config = dict(
    n_head=4,
    head_dim=64,
    vocab_size=8192,
    norm_eps=1e-05,
    rope_base=1580.0,
    init='normal',
    init_std_qkv=0.0574,
    init_std_up=0.0574,
    init_out_by_depth=True,
    lr=0.00122,
    schedule='wsd',
    dataset='wikipedia_en',
)
MLP neurons of a small language model. Each row is named by its layer, matrix (down: output weights) and neuron, and shows model dimensions 176-303. Each number is 500 + 40 x the weight over its row's rms, rounded and kept within 0 to 999. Numbers have three digits each. A neuron's up and down rows have the sign that makes its largest values positive.
A block is one neuron, or neurons of one layer that tend to fire together. After each block is what it responds to, as a language model described it from the Wikipedia text at the highest values.

L3.down29:543518545504458482463449510493491498446539515593538438499419540518548549546543484492471578565492503499518446424563533529534514576514503554450496553536517502585521539496518444467479480524467352463529529527422541474523537515457460468546509494460533484512528478501538515446457463557496539487478498485462459520439552450476473547446511510472469469498494471555570465506489521550474476531471
L3.down37:487578522513557509464467519480435500465537452546556474380516497535493524486519568536529470482500481518488416512475490485443494514474580523450496453515585510441551497538517596544488429555513477499602491534556461464411522529485460461444536500435542457510479494529509494505462525491517478535519489532505492487463453477506502457456504423510480426534502493516489487429503492555456549487441
L3.down53:505465533494506513532581440484544492509497497459466424514547504509481520544489374438522545445415482460489494467482483500543475455464469511509458436469528578477530527431469501583501473572449500480456527506488522510479508478515434528535458527461499513541446536512517465532487516474543515502539447460502546554471507507548543516459447473502554501545511494481413503497556531434451534462510
L3.down82:524492523466499478498538452487504527438530494479482524520515507512559546534465512517496510492403508562497531470483467556589513547485486581500531485593472591514493475504597509530491511398529502547568528492497497455518447510437502455461514516451518516460469483566499512468525479467506451510524466457531506538499534544496492480418520506553488506519447553479561411552552500507515570483472
L3.down128:529445525516520505527539484570453548503478495596562453449470429465466505489493461489506512506534483487426474534490553501502494495467470572531505486473550517496562483451488486496486446610566459506445565586534509439549513518456532529491535530483486421533522403541491527477499472483479477521502487521458477449454495476479467417571543460545490447430492517512471474481467461533450512455583
L3.down252:433493506540532487461534489496519525494458477463563553454461499550524562509482498500490445532496534495498490488472508483489463490422556489542508530460494447481491474499488476483508472486567497452511528523542428525470513545455471490493525539455519564509474532455512403561473511441518470543541428493529507491569552525522550472478484539447506514466569427482588456445508501523500456424466
L3.down257:476496569472507554511544531521534558536475488518421518445498489535446417539486522506482522535510494489470459496445508516461506499478485554549495464504525571544515504441496418515522549527483462604548522425458460444429492460528545551519501469565572449498469466462547507459490558525569528555528437531437476499482508547437552439516514464539460487491546455424536534525466541551488518495482
L3.down271:506462470576532486536503454511448474503512546531505477496485481472588466502471445459463416445461392464494532460537501447476522506518456527559490453499555565518463506456503528475441591529498502521474515534528520607493472447563481505513454494507452524510523471490502531496534535481531506529476569466463472461460496488447550453472449496480475483492571507473507468469526502436512555543477
L3.down309:484504496485390505501493533509568542509450520476445485509524455481508521581457457567518470494549464470517476500488602474517461529484501527457524524504546490513478410550566465505505544518468514552537539396518454476504454398522483467572450474494439486485515499484520456520506456514545483547489502548549521489481472485554461517495419486451473423537518504533529518570471502432491592576525
L3.down320:499499537517465499534515436516474494460483484425576496520497499487544464508503533502496454529487412476530540520467561517416510467483446492514539541496499497498496533542535529595437522443488548481583456444545531539475536547489498519503560440591503528480516485474562455472506414496477465501472483534498474492512558470451515491537479591434440421508558504498555489502578581481480506495490
L3.down339:473528530506565533534505541506498455510529496462507557483472467492528436455524454505389486514517480541548461504519443496540550522478554509500550540597438491469467530426437539526503528522430526477496518594544463503512466504446491517522444577516428497453522506495481578537494488501477481453540575500490430554444526500507561523472509488469543512439523464529462527472488538470528472508485
L3.down341:431610527469483473427484497465482509470508449456502528425523526491529484546540495499477541467528555501498469522465508459489527452515548507516507540540478472477451488546440508427458460478412520450511536460424502524535512457557510495519494380504487474503481439481534441468468531471491518529487557471514537462496466464498525483509445478516433463482494506446592473519554466487527570482532
L3.down391:510536494485534480549448463506525554500537522428531502480456514513476585505484577491432540407483523392529489429478546477480570545570493519543519517455419481562549525514427481535433571407408455493474531523461483454465542491480441464494522520552434484467494515547483521574537444503535549497410476471526586480493451526485488423529477444448531494474524517479500520489493590553408463521441
L3.down422:525477511405455520549516439550528420546476555510458536523495443493509548543486527490495490464531529474517424522468454398598459493490539496474499583511499527440560493504499504490529533550443518483526461397466503560465514508519582496474532535515515524456434489496475453438511480381497497487544578618515510550482529469426462524528529516477494488505420542577550562445460506547572524552569
L3.down437:524432471479503510453458477520522527432508504475468439541447537478519547463642522474466496509447527515497521478515461438521451478476510505542486479475477495515486496497525470489509522477452431557481503466494554433448471564492458448575445492497486494554453506526593437567449593499444570512517544499532441538547497546525452460457462510494450458506451443544463506491513513497498514551563
L3.down440:517506485576510478501537467436475493496512567535506465518523521501563530521567553520491550570465479581534487457464557455508502522574413553470514458536566533488566500516539482570504518484532470504529500488537566508443502504494475427559503545504530474490491487539522450526467446496565464511497530501449490568491533479615497436470460482538459444500458433532477555536439458472534498524500
Description: Empty table cells

L3.down10:524433537485549468435447481497484486551490572483485462494493487511546455494532567577530484477490474447565498533433454466505471423472458465497478467523517458602505454467483467557548459502459451511496492575472560493546500477491445454466450430449463515538471571443514527547478541421493503499549451500504491558506521522455520519438471514502531454634527503494487533516541514539509476497564
L3.down19:506535534474534496471506514525547463528514500543484459486465508527573482554501437492492579485518488499487470520446466512541486531507514609531550519516477573517481475475490491547475540473532523472535481537459514526523483484514464538492496511459567531502495474486567584440515525426508451538524452460461429444501564510518483543502545505511520504447507505470421547562573525458528509499409
L3.down26:494465466512479511536445481574435507576556514541542476476468468500450508507472464489488531511410499488482548485395540505466600512515537546555491519549520494504558538554523528577494587468502432473452541513501487522453523469535508516490502483467534536527431515514428600579546444487543419502502525541422499486516490489463513474473492550479542497481510475477488514400479505506477524519495
L3.down45:424546541485491509515398510578488556535539451494592540551510551456504488433492444508478529504508524545458470517538481511505439462458526606481581470470525526476459532513513544521471488453476498483541533525459548466590530533479482486512434486479566487477472556520513524535467514491439414593507523449509496478472537427558484546476541505553524520514517459484544531511496522534535376419472
L3.down70:506563503537460532533513505521520576555519501485495543506463463458537588532492451575528525580519463454499492552556482481576459474507540591399477523506467505483531556497448476518474492485487496559569519508469520520527459541445510506543488515562452500564478472445459573506502391487495492545508518506457536527458506577545543496467485543479489462484499514503479482517487544498573469561561
L3.down104:496475442559479510451544492506519493402475538494517520497558537479512471507483510508465519488524552427543459500574509426499598506568471515525470457518454493535495534515476498550500473563523525458460461512437525523518572544520486426494506456474506441511495504495470445592508431531471421477478486537524462407473553446466569534555533494549521402458556480544434498542524395536437589602434
L3.down106:527535528514480487522456548438481535545516521446466516479495499427520449502499484527485404476474506491501409503463469462488522459487545586483532505474454509488477554534465543483523451573512503532463485457500578481538508525468494528443507460448540511466450505465498513604499447471528437584558535505459464499529509499554513520483452514532557462431514441570432467468536500531437503555475
L3.down112:531460540557500458434452476462449471562509520546436470479522525488456453554525517452477536437505506495507455545579487533548503494513515501490490510531458496510500571495481448495469526524510529486476510536522504473522416452451516497451496411470588491522505507447480438619450539507654564477483515485543435506479519502512522478461556507525498527460501428541464553540526495568484504529486
L3.down168:528540533508505480437548499443489531471530483455492487545495411539547592453425541570503503467549511516588517434474497527525513526455563578473574451579521437460486538422445482511449408527517448539470480515512540502453560435501514557542509533519518538468494564465512489476510525555565464521518462502443566503490560497586552509473425469544538522529522537539485514519511477506446469500504
L3.down178:509477446453508545459443440514505435527457448464466507437473451512506519531495474458444489538511476573470526415432474467465448463539540497531504474531470494528457523495549542465466450460519520472575565433473584468467594518551503447497505494517435516457546542528501515528593492568542523499425549612456465545556472542530510488499413450494529494513483498476502487522506482501454496464488
L3.down203:534513465483470508494549523516557517484456522431506467525481535484533412536475508479494532493481538410494449465441514468454497544489504473535508571498428479495573503525468578496511495541492528545546564568498415559501559524459418430493573517575501595508473483522487461517487526399530512502502532524558522465514526550480531470482500464514499461459508485497438571506507531567410485485474
L3.down270:501495458523434463456581530516507505532540477479487553502446492532465503460525476520514508497510463525519489475556578492509519491513485478426528494492528512523445495520495520502556419564521565514548512487442407498592421524503517415514476537450541560574570428488530491507511477533485517506477529458488494430469490494572549556517482532498455517509521509516435424495548581406494517489486
L3.down277:475483532554499534510416504493516466450500486485496501549523479526458442456484553536468483523477478566505633557560465441479571446567506428521491480494395483471503442453560453523478493498556561500538462486496423509494460511479514560519475562532518523540464499505463490544475495509432466455478532493478429449442494536499516483493483486509479467529486519474458526478431510546491496482531
L3.down322:500449482456499505506457541497543499518545505496489518439513497439534463582506551496472464488494459521506550475462585532572502472487570481486520513435504503481526466533597450492470511545531477554449482504542523473498477515516469512435476523532481512484493577468592545453474523557495435540495547486476501534537518499540595416456516536544572511529522474433503401539483552567470540510508
L3.down390:466517549569451580508483486579561524518515433470489494493501530485477478488446498435484563580454487513473527548463454352519491454576501517526519452498505446474540511515484520541522534541517569562534576506515423505523465541565487571464527573483546530495450516531562517479511486459495473514522428521517485437518481519511515494517567523497491538446472489475474517425432454573510536548481
L3.down399:480517482497444538430507535462517537533508535438531439612548536395527484499492449494524565429520551487495537404487488479474480558480464476456578517530458499561470570524495451462426457487539541504505524464455511600481475455452479455552468567489537491514443489496512539515523519454431494414447510418442527547550511572478585508450504542489502503441548498577522492530506447541472511511541
Description: Multi-token surname openings

L4.down24:497442491478443515544515493566488507507529477531438544550555472499451519498465544439524476549533465510488457437454546484531509486483505565441521546487492472493457539495577517523505498479574456468456525473503450518475507540531534514586550489461465457484463468482506490519575439480501487451511482460505500486464535473494450489467579471543506480440553476454500475500453529463437517523475
L4.down175:518527568493468525495499476476433509457460477481415492534548537529608516523489472501450502507510439468475509446467499494550429503550499507469491516517512486480496478504518429474477461501561559613501515489497518441509463487566493514556476467506455478492504512416483486539482543510541463491519439439494446504459517505460578561553552461529501575488515505546546471510460534501415510464489
L4.down285:556404606491488509537540485559491527504527587404490603522520480496562519525488495478496440533474414491426562463471423506544467498454486517522546552505515461522441476520498449445465487481509453561495528479531508525492516491524501415501478472475435476395465499507545486534489593486523480493494540505459432549526539462526465476564452534510488569493530462502462479662413497450553467553484
L4.down440:506522511516473452502491454544499534417544510541598528497474508539525498533516443530463455484471553440483503461513525471507558520483512521508578551540506441500594506507451428511457486547533504488540512500524486565441456488488460490510463545509544494484511539461520451545474533478515473521490496464507492468488497491501534435453542579480479495520491465520474496512443517524446512542403
Description: Proper-name opening fragments

L2.down58:534500503426531470473522476492542550538550465440459443507495529477494437473434445548488464487506448487587525541509530473426472498444546451505508508525507417554555549459490507452526485523437492468533493469581535502491549549538556437490462474458562538487510451529469501532516478488482552484496510534371514491491538485483495509471563527458446452542484485511507480506561608506431509471607
Description: Proper-noun opening fragments

L2.down310:440538456508511514532437513518442573491569490502486533459451478534426570451518524436578519561509474531506540494502534532609456435552497533497513465478559552514558500509503498481546508470514412532514533409536446508546570487559537428524434484487477458502520461473447436494461493570499540548494506537413552502487472413500550450505442488516513506537506446479440548523427511499497477496494
Description: Table cell years

L4.down150:452477539497466515535443511537460502492473475509479492462533494480596484474550430551493496549472493434501432543512531451500578478456486475505519500463459482532484486517546472542486467493541488563529474599469555496440568503478446512595510562444428491530467493515509435507484487475470588502498487470457469495524503510441514565500498562470517404495481446521548477489469464495503503480489
L4.down329:517500503559529493486508453518518467444526468476436461474480500484520550509520475458476455449456560525465555555512470471482572569550484528468414443479505480503430568519532503458584468498518481487532503490502509493573552487497496524480417423527524480488478484403477445407496487583516573543438524533478510461450487556491473507437492487511498472547500521524496473513553470444519584474504
L4.down356:477484457443537512506498452534506435537509477526517495463494384561506486545501516503541419556514484417530480493470525560491510523456564471440503497462502415544526483470508460567513576447525426479460423515519533464507477497551537503531492526506594473484552539540445523443471480475603566540490485511526438459444522501522463485488542547547550485405511490470453461438504479477400455473441
L4.down427:544517490567503494511466489533467494466493436407510529534527553567462544468477521543546521506456497503504522505538491583498512451507522551507421524486469438438495564503419485494472574463477535473530574479405505462510500497482588571395473481488525554559529529590516417500491458521507470521574579525498516587591524511465499451464458430524476552521550456456519529476488512546510518546486
Description: Table cell digits